MLP neurons of a small language model. Each row is named by its layer, matrix (down: output weights) and neuron, and shows model dimensions 0-191. Each number is 128 + 32 x the weight over its row's rms, rounded and kept within 0 to 255. Numbers have three digits each. A neuron's up and down rows have the sign that makes its largest values positive.
A block is one neuron, or neurons of one layer that tend to fire together. After each block is what it responds to, as a language model described it from the Wikipedia text at the highest values.

L5.down121:109140189136106070098146113127147136105146110142109109143119127147149140116162185090074131174139138092124160120164134139170138061161122147153112134111132113119075148129110107155165095142182185130131163129162202120106122137095133132144115139159161085036188137144080146119175140186134167078126124205127124122128146138120105188148084138224145113188136124129121135127116121195190160141158143110196126116132143076127140144156111096178126123176097083206154189083166093109198123125090157158130130104163111122113095094159094145134102111170196082143086094168172087113143108097118131140
L5.down131:140107159174106116202179120159105151114101096108166131085111131128161147140123192133124183134049123124077119106110134086121117133126093138128198072116138127213178153157154138068138181169146099115177142176091098148097119137140165127125154143161102153085135147134129148059129092090096128149140096185194185078142161142156149081218114079092122095097106174082147137167144117126133127109138154137164098127108138096124131218159121086128118146124097161097152037130149124120181116124149100105148185067182112139128095117105132114128074108121096153084127115178150090157122133129136116105
L5.down340:151085174126144072146119163198062031100147146099120131147159156122159174165112138133084176144113146147171138173103177157099126141133079145161123104128100137170109151155136106120124152122181108138114107118064130099107189142148115132152152143152147154147127161062119159122072089104133152164202088149208098144104159109199137158158083115113131115133053146135129191095182053157151102079105131114111162183124100113127197135106135136138134144109101169105132090143166158156101139192121123093142105126101074117149119131136171083134142126061093125146125163115094130150086205117154132136
L5.down459:138155165155142130110075141144110118063119116173138111147152124120148132212120131082138192173113134201152173115111103095170179143139153121107119132118156110175122074119142150176159145132201103120107130092106124126164117072134120118146134179184145165150117104145130140113088080095070116140133123137182167145179093080140203130199108139124130116133117163150141133086142120128123120160174135082155110114145179120137219234114120140173117160117138128122155111142102093149136103138113160129154068191103086075186102063112166098138098140118155159100157060172141107090151181133146144103
Responds to: "in" tokens and pieces. Mainly the word or piece "in", as sentence-opening In (In 2009, In addition), mid-sentence in, and inside words like discontinued; also seconds digits in coordinates.

L5.down234:169152090062128131141106088136182162112075162170202127113108110124135139122132124158147086142110109132093107178116060144195126087105193150074137182148129140131078174071054129115106157123137094123136112115099161187165169138159109102097111127174168151089068181149151142134135066127123115101109126160147161118083107153159158095062114117178176160136173157112116097132139119093092071078153159133160109136192101108137139204129129097121113121137101139171185140090086072122143102126090138136074111131109112122095100138113128094094136083171170141161101136104148134132185156124091148052
L5.down334:087186163158105110156182176100114132108120125094124109160074111145150134100158101072123103149175090167109104165138061157140126114117137151141174156121076143088090129097109074107065166154124135073100162174106136116139190104159121093123204098166117151099152123097133107110138137169113101104102168112131146135061097170108157126163129122127173089166157120103182182122109113142121157146141179150162092159099109154086130087156065164114129125106129112115157082132135149050095121113157071148121166153143168140098088085119225144176126070064104124156131155096161107111160077097183118091
L5.down562:199096161099073103120154193129156184146151124154136119117084142118141125137137136094079173151127134122117119098123089139169134155149183096093131155119174100124128104146141135142107151127068089088190132151046043129133185134118065070132144195121145191174117114113094145113071138070126117156146121118123194093093121115119161197178148104149162089124151087141193122077140147210100125148116143108107125110092132082105064154131107124080085167131119112171114121124130164100148091088113131126099080128131124105133154109162112167158074156091132099160094153100129108130153089074173090085
L5.down589:112126158128174116145027118090103122137132140187142120175128145132072148132167167146089138143126113113139130141129103170166177139145091118161083126167120180151130046104131100162084161156169142149129146114140100144110103142198127117154134146124098113151098113149144107145116119132115098136115131107098107101061162095100087140141131151146169143181140061132138136137145051140121153123141078201117084091084097131092167141150098145160106089147116064116113129111100106167176051162115186167137109142201158092102133123150175106092157104141138136185127190084224128123140179212099134114
Responds to: Light verbs before complements. Common light or change-of-state verbs right after a subject or auxiliary in narrative prose, awaiting a complement (became, came, been, went), plus the article a/A and some word fragments.

L8.down151:080208145190159127150129108129102116091115159110127134122150177102144126111082220120103125087088158135094149120140194151059109116223168118126075132105145094143148081122156088126110103163131079144134137139151177082111133144086095100114175140115139154178166168135132129124144083151108119128100066146099153104135134086136084098192120169106138146073112154084071155128121145124089127084173111131172101105086123124106184119150132170159087110111145128122103110095190103114135144121158102195099143120166127137168113141157069170149156118140167190188065073150111133095126096088109129066
L8.down389:131122123126138143114127125063186160094125127108146162153137127080052052147134118165220153110144138125140163098141137134180091143090033159151142140072103136120167133164155147149129114174102120118151140078161088152129150164147091094128108137083168095142099147079084102140091131122131146155101132103120137106149089115116134181152111183133123112128114170057069124148141176140149131068157124154137088078104138099132096129189096121120161136118130068180137152155124099072111101165121151090083126144121069160074201151135156132173127141066141146020096127125117092134085126109097083151
Responds to: Event verbs before date/agent. Past-tense verbs and participles, or their final word-piece, that introduce a date, place or agent in encyclopedic facts, e.g. founded, released, (born, -umed.

L9.down106:118137162129149101120202104137082120123092109152065131105106168074145120086093129095122126049070113146156164125081153110092116084090118096119146155083139093096103128174176114141139132064123100161140080177107148130118145108138095146122146172127140099175128165106166147215087114109133153087196070158113172108120130150116157110157149174171169099160086164115167057111086143193083143123153121130137149114105081119167108013121122116143107121112110054179154163137137193160096137144058119130117145121136109139123158172143158132176133119106132101093168105129087154147110110116084097138
L9.down188:121079094091129131141099126148101130068131155111142118100108141142181104105116143196097101196116113161092167117149133154112128168122117153111151143194126103149126152154167123103202137153148039168102131126129102116131139122122151116121135080172131081086141168076137130144102123154119102103201115117104120080149108143149087146181139191135181089121191104155100154067119113127132134191124104128100093069200208118126145128167139119118115123127112118145102208159123156148181134162131150106088099065133113125160226156191108209129088106090184125096152080138102138151152106129131136132
L9.down388:135115097128154144106110143149095093160082127160129126106102115147171087064087163144086137069107134196079191096105060115114104127097110129142098102160118105111060090141180151124156146129147059136123137094150121074139096093088103094129129170148170088123138174092125161155135107187049115077163108098119161140194125161173111140127065115119113099144152123226170089139132162099058125097152132150143162195145148117133155183160129144094130139143131134110167154127165146110155045136102142111140136080132088099121144112151109087114136076131146137148142109126059149069144165165185145160
L9.down414:130104132200139103136155162187090113083184114095135155125133174115178127116103116123071109156132066188092183110157127082150157145150095096144126100146150093105109152088152152103129139133155085186146062121117161082144128098099108112141116125201204088091149182095129157154136099141145062099181181160134127119096119073173090147103147151143156156138152112180136126099158129113117074133153112139156075053144160075139130174149158140113088105198055169124157142147155116146125131096120130126110191131150144132210124174145135152127091088109141153152181154094148163148110113085171096108
L9.down462:143086138149082115148151148162103108159148126191090138075127136090096160153115105152094122094114096173136127075149117164107136077083099129154100131183117146141127174106110102171125103179120135074084149117086155084092093158073157148124177109133107168163097198146083090174096094039116114088154153094119119100187115115127156143180136136135153104129116157109138124096107122135120071128078170144126157165188055158130064126133100144138097126105092117115131096145138087118106110086120131095079056146131155144087141172164141130126156152140143165120191076075133220134081105142081193141
L9.down598:138186204102120088146175110159091129095120125230101150178116169155106086132071128129110118064187091123181117077117112109101109114165172095121112099119121145084156093101135159127093129076112103152170128131128141106134133088164107103134072150046114157112183141181108115110128105093147130115179101166098106138120074099080126085138185128109156139142122115204071108112124151110082130158148171114113129067100077149147095166122107103099108115148139106162092128104093161121094121191123089133203110108139139151123157142088156107103153134226107152138124114126163175120070080153122136116
L9.down645:088092167145183081061127124166126154143123127102063170159152113155113075144132186127108098104127131137139196083144100145167080079167124082105165112163124093107167062156107119174159133122105066113176134136107150162131136127108115190142117120046087171208097198089144127163142087068142162112147131097139120129112169127073128106173089150143128144134128125211074131142106078098111105155122122143151106173128167168136103091115125137110103139085188125147112057122132155123098097180166111176092130092086127113091172138086136105117112126146135164191129090145140103139064129157143135106
L9.down706:128107158124143101138070170156184150144147097123128100146126143108131082126121164124096191095162129099129096130113104136130173103105176148137122148143138120199178131079077096078177086090159108138134142125121137173080091067196138109128109129096114144161091085116106143126087139109099108201103143164153147101140097152179088073096084147103149117151132084107167155123128169134087116146113170124075142126155076107139093237174131138185151160066149166072106123130119138160169133170203154144178109124185147139152094139086129092097155171125081106114083113183146088106132173104100172117
Responds to: Main verb after subject. Main verbs right after their subject or an auxiliary (was, were, are), mostly past participles like taken, formed, founded, given.

L8.down33:134179159135124084144175155115120103110154143126162063083130122174136085141174112083180138145096095062103143101173133149142196128147130162138148198180167146076140082117134149141157135125106099141070136104176135203085128067095136071093153139160142115136089191098085115111129151083142101161166027097110174138152137162094152093053167171108136138152104140152156099158129103137120149111138146133132130124101127117064146060119092116200103112067117081116127171129173144109163086121132091067174104111150136166090131152166133150123113099131124145093158061144158140135105134101147162125
L8.down373:153163113160137171128068072122129089099147159164131077164175079155109075177142113212180113080115112153126123085143040128130153111121154158149127177172096099127190068096115104087129118143131098138103164100119113169097103107158080109139136068073162135088138107109106145150155175114157155130135151133113119127109143130123185140127095134102079113099112118125109117153109092104117243151094128109115098106153131142180151074107116124180189100099181093112081176113154106097110138153088102150129125151113123064084116113124142152086156138050120146173114159092199120138183168140133131136
Responds to: Partitive "of" after quantifiers. Fires on "of" in partitive phrases after one, most, each, half, neither, as in one of the leading artists, most of the land; weakly on mid-word fragments.

L5.down211:132150111129070129107126056135140206129096092156093115152087105117099179148132128121095128118078121145148155121128103107196136125148110175144146132163145065133134068112171172177115136102102123146130102169141099092074056090161178149116109148102110118117165169148109115189145100149098081103129123119127093079077148072132101074138098112065148146122132188198106170145117159075157178142157102172142181105100132116118152203136110151075126133152127092131138000153094157105106111161115109104146106128158091154136078151127129096129124153160136146166104145175092122082080142122098135128
L5.down434:097088187130098114125108195171178060147121164100121115092089119073128124174093174129087122088113099146210096135158094088123153114142179160174130123106165123145111164135090146147151166141141129119100081129156166192142099101102164120053125163187156134155144142169131149103161118103094150116142134078120100092123139187152118114128108131100128109159139126107136131102172137169161079123118154141081111019157084124121103191164159136171107122128197145123117089119166183163114127152162135195097105087123113144146096197131129189177154125146080134103094160148127172120115141161096078077
L5.down588:110148064087110128163136074110091195152075171110048118092105138115133136093110153154086137137148133157128146108088103093136122091126097155068143071088085097158136140105131146125120081194098140124187107153166183220118156164170181073149087145113138147147140141102097159097112100193069131167144169143130119092156087130121157155153109146118147188053166139172188162183157082107116139087166151115159160137133113098146117169126119144135108055077117162127122084134089138099158116115140097125150093155139123182117103149142111128096132097151101135146116118128184209137156113133185158142
L5.down687:108146134059118143178032115157131142106172125111075115140093135090089134114132117092075114155095110143191087102099101081127094136147127217123111125119083115131143139137082182123136129047098096147167137113143081144079170110124115102065094130155164102159142164138123101132160108109141071131118122211151155096146116132095110103116140135158149068135160136115081069146112140108136159185123145126093094120074133149116081176079128118076095140092221136087115163135161134112123113152063156171142051156162134106131147175157167124108123147180105164174088136115104131183115122161111110155
Responds to: Occupation and role nouns. Nouns or word-final pieces naming a person's occupation or role, often after a nationality word in biographies: Japanese singer, Norwegian professional footballer, guitarist, sociologist.

L5.down192:136160235158122152132153096110124148127091099150178165140146092101197131101159100156104090120129152153097172146163095068115127125151129141109101152085151068084122157161172090141129077091133158121173147084152088114102138111169163133137105187138156132113148126156128126140162113114137117034129143115091139090133158132105139136121197155113152094120051158134172119157113113109083147101126136084131163113083153117120108172146123154098179112140172039073168117092120182112124118156140154146158180149131089122170166131100135184138106160073148152088181100125142140086082170177122056183
L5.down296:128151095113113076128102079121142117143061144132131096120137134137121118118145144169120125046133106142140133098104124129182164129109148122109126137128097135137151133113137137129110087139094153032083152117128113157074110146082099115070195087151098117151125156172129111147119113104180164115154112147110147143128178103054121117126145076039153126107114118162101168095047155143078183113117116116099142113123100140156149161127117119103151088113131179192135106119048213140126142085169114102105124158109190119126111094189080085095125143120109075077144195113125089225135181093095092120
L5.down409:144088161141144157159100081176136135138099140193083034136156146103143143119219144163116124169098092173124163130185126178195093106115124120101151066094114100128085179123147175102171133147151106145123130134125104156083123128080178175136098130165177127126175106051138162074143109137166093166142050120163135132126190101104112173212127085140154124086130167175158167149074125060144100150141103105119145142143059131123158128110127109165105160117157097142151123087101138105120178139135155149164160126159112037139104098140116092172113133122107154152137135169102115140144092141148124118
L5.down697:113096102196111117205128154134139163053153165094128108197109135121169079061142099131078122090056115186149108144090145093128105191179102143159146147160128132138116145127168106097153145125136157105118086160078167103140152135142142149135145200130167097126140100094163169143154137151095112167157124157118144155087165089157131162124148148149112145127034138107214139053126135119143156125186116101225158126138099152118131176163111125131108103143174132142102116122124088102145149175159131113127120150136086152152177167103119115114154106136102115115127139103095035121166084171165072164
Responds to: Word and year completions. Final digit of four-digit years after "in" or "since" (201-3, 181-9), plus final pieces of predictable words like York, book, settings.

L9.down40:136186175097162083187164122151064179143112121105165145102123121157129183130171132172121125166102099163136113114105097117123097148084066139095118127092120115180114119171143109107186164128182131133188167141052123095164084148163137164172109100144063121133103118062165150113081082126167078164112151180161124116066172106119097125151080082075108107080096161123160118125156135118124095062132158155143136141163146126097187146127128133122157116165086122076116018123148104088128123134144115086121167149109061096122147088112134084170179142096066124147106130133166134130105151122138132148
L9.down277:150119111130096086166164095076147149068119083100111165120155117165116122101138147143112114076154104140109156079134093149075175127116135153182132143087111153174144066097137071102144136163166163144106119088105096091109118100115119121113132117088126129138091068196099143099143135122058122135149148104184093207102116160112105122137142175123158158162188143148059185127129135130113113083145152156126065142152116142158130098105140084176166085146185162140138181166155100160144134150109143189142147133102108193049169131172180124144168182168133170137104019135118116123131085100111147142
L9.down356:147116116120142103174213101149118140121156119110117143158099111139108152133156146182143147150075122142116124141126107163139182128112073124099145124095132121129091178173119113114119103172106125135149111134110108182109130164100184118164127135151132135053147112145099224128115140165166137167085141157175134134172066159102150155171097121112130148097197128166120154079145129143096107144112121095060129101100025133114175158148128144175102116120100152095071148134149162203139158172067083103188147117139104117144105189160169136135060099102090162070101084149172102191135178097096164104
L9.down408:098187165156111128146191106138077113087114194117095151121142160114127130198153146086076136089153153130148057073129183132086109137153090077155101123120096144091132098149145126163186113155151144155146120127074081101121167127113117117152129162172163085114147143109173123125136156112168176166177108126128177131104160160094082112120119122119227116132124119159107158045124143127155102173069145076150101119105153107143125166109165067130123109137114151099164143164111104124145169117132103060079147176128113118205084144104103126105155226122132101117084155124126143129187182107080118116
L9.down476:135116223189084115103190097137125142069157140122163107147133146106156132144138161128171112124096091104159126091099112127088154054162118120127158090105128201159146157114123081094138112180134144134173164174100152155099081081109130119149117111206130161133110105139103123142097191158101114174142070112099134059133161137168178119214098076106121120138119113104152121137188157130128141128076088152081128118107111132126173198152139116135135135100080122134118096157191131154178142149089137096151159182108151147112117087069131127160173135097080208122115129099090114079159182160100148129
L9.down483:166150169101105101162139120094062181167106100093115119064138133150149133141136118101140144113062099089175162162136063095087178070065143142126073041153112114137119132147124142157104091126155120121150157153110174134161129100122138159087173069170154112102118167190127049074136146137089111179121105153097078096115137119116131076170123132150147111184125154139135136114170109089136069079148094122098125139103078152095172175105104139140130145137138111124155159111126156129142165118124105174092153138148112140082122108103131065171082175142126159166100099170137203122202188065143135129
L9.down494:165093068124113101130106126119151117095127111107090115142160126092134117124128138093127125106119160142063069164131149136161150115167116134130112058103154149143162132055147094098154159127158151085155128134119065129093150115149105079190111169126127094113020079105171180068135162175164152129114159154136154166082117149149117159139143072135151112098157099149104141149122110088177094091058163113109133103085134098057177239114139109120122143101108146103150091189118145130126167146100164176106140126165109132179118115157093103176123091085139128123083187162148110128126164178171091186
L9.down512:102155168087174123131099093169172121152122140129134094106083119100151178131089177047151173190102160096157095159153135143199156145106076180121163074107082157188147144141124068163143148173158114141109146133080103169112095119146173130207138152128121104131156083100163135141097136120147126156122076113173103107133154140134130146219119075104114121154096152102150166104152121117137111118038091122128139148151119068122122230138124107108154172098126151162114146174152079095148141143130133095144164103143130139143085159103116097153079083151111114090133129176128105058102157062122089140
Responds to: Location-introducing words. The word right before a place name, mostly in and directional adjectives after in (western Nebraska, southwestern Syria, in Picayune); sometimes late/early before times.

L9.down41:128088110140161144159175192124043108115122140165102120137146114097146104153199120188109128110052104108134114153180114136104117125152191098140151085188122139095105124123096194155172140137076118107146186133082109197137139078142128138093135121137136175121099068184134133148158137121162098164049086124115105079129176137175151130120159155140146135139151104107133132125089097118091164149115133068130199124123127167156118118129054131166136130117066107096134134104196109138155244136141131147144132136143177058130117115142168185159144161149173153110089151151122137181115105135094122148
L9.down204:127146111137078145089129108122151107132104165159058148140194119094122084147123147071112110183111157098129128125063117161124153173160110132108092152115177116120193118067104153178129135123119065150117112131136124117093127144127149171128119113123166086159103108098081027077155100101148111115084171081123122117098135123107105107127103201118085141089091162140123170105095162067185153086154070117176145155100153137125131077106151171100186195084167115168138118119086107154092181114112159106129165135123239116088152145123102123105099105117163153099139124116159069118117090085136156089
L9.down375:099178150114077101083179106157119172079080107134165092159096112188077031124094110134121095123130109195101046113094159190178074145133157086097162141152090094111127146188099134092166176146128128063155141128059167073121156115086100134080190146151094138156111120156125086150150142128165128124126080131098143125131115149116133062114092087127122141098112126105155102128122118121151082078150141153157114078168170137118163105137109112129111115096169081056132124177180118136116134081172145129146093161110065091112140138148134117069101110125101128102142183126126108112143108172105157074
L9.down454:109190120110140128184181112075123203131120112141138099158104081159095076108159193079132174139117110075157149155108108086144139156053094134134077115165126150172155131115075088161194095180109112131185171159120159147104123094112197101172112109154155108081144106139163135123150183185210109163112135154106124102089142107206164126182132127114139131105140102125104111143095089109125104074129167081059111168133090141089126186148138180139130119103125129102102114148135174108128122115118146148187149129141129138133120133126162090189106105124136156171104187120103057107155102109153160175
L9.down491:123135138159099102136155106152186108107120086137136161071075131156112159191177195149167142135183169199107163124142124082026135101151171153065148111078146093114159169078146110113131140111113151100076126107134107118081124154101110136072089079203111132177068139163158111180064128158111123109118152140088111111061144178092098134129102110100139132120137188105099184084129166106119118130109129085132151143115116133138141162136191128117123099168105095092091113139088109126080139121107095097164091173107164119077115118149108163187111212120108095130136142155112117122158089115106121072
L9.down609:164139182136131095125156110084101158182093116123140196114139173100110187108164128191124137134112146135138156110095105112122150087137165152108174184135144082102131133098179122114149172110112198125081070116167168069133118136126099181088080141090186103185130157160137086143091131142099129130171144175175094099187125128097084120178132137165089112089124188136176122185114144086183097156101183150128115151106135151151111046141098107121136149188139096128175228132101165116064085154101139109124089176147139130077109151154101129107142111142117164163126111150170117158118131093139092153
L9.down676:121128105068184112192105150129165115058093091090135116093118129123108109112141119140113103101119093108121141150133144187103103171221095102121181160113129111112027110090164084101103155141107116158178073112092190101131082154129120084103093127131167110128131114078177144141133101189192145143140165108135155143098126069117167128118186124105109117112089166142169134103174085129104175088080151127188134138161160076187131169092097136086140120129173112165086160189094082105126119128096120120166119164102132148087194132088121086153113133096183084115155080092133127109122122121156162148
L9.down684:157159078097167124099205157111145096117119139126125128076121132132139123179068113046128118138113151079095078138127067055139152181129156139094083136082156101169153099116119179188134187137112140118147115145094119177108087100066110091079127139157077116134143082139148162091115127110174105126169104130159134104128110113195159150109131136128145086152133124200069164138168120124141135167119111126081152161091148135123183084139196156085058142153082142089106065147087104160138075105155110096078094090092112129135143142153158185126152094122177149125159141127121087123125156204126095103
Responds to: Reference list punctuation. Punctuation, digits and dashes inside bibliography entries, filmographies and list items, e.g. closing "(2008)." , opening "(" before years, list-initial "-".

L8.down98:136107147107108112182092179141105154149122105077126199085119152158106103154088173105104131153159184093107174161110136133152116142087136136166174158126115082142148145164122175148104120188159105121098079171130160123109115100096193091095129122161180144106129123130144081121083090162154157102152180136165103092176148121148066128185077135125125135127157073080116136083156094121128105069131106115079156110097139113150130156139199136120102081072204215124112157106160089139121140143170148103117119088122074082101122126147150095197131135166074185123200139147111137120129109068077142159
L8.down499:139139124147134144112232150124134104089108145191120152109119097157094171110075172075133158170149154135140151113159147128129112079114144137129173165104029152115162124117098163182133085143162110136111080124172139149114123161119177088150127125122163136118149153172122108100076120137123112139125213129087148136194118144107135109088115117099155070096178141128136127122175113136115120173110137148105084076150115070115099000150096100147097087073144136082151189109197129131132104165122155144082118142148119142133149131045129136169078187127142138094106146160127144176141099096121152116
Responds to: Mid-word name fragments. Word-piece consonant clusters inside split proper names and rare words, e.g. Scun-th-orpe, Cop-enh-agen, Glas-g-ow, Corn-w-all, Arm-str-ong.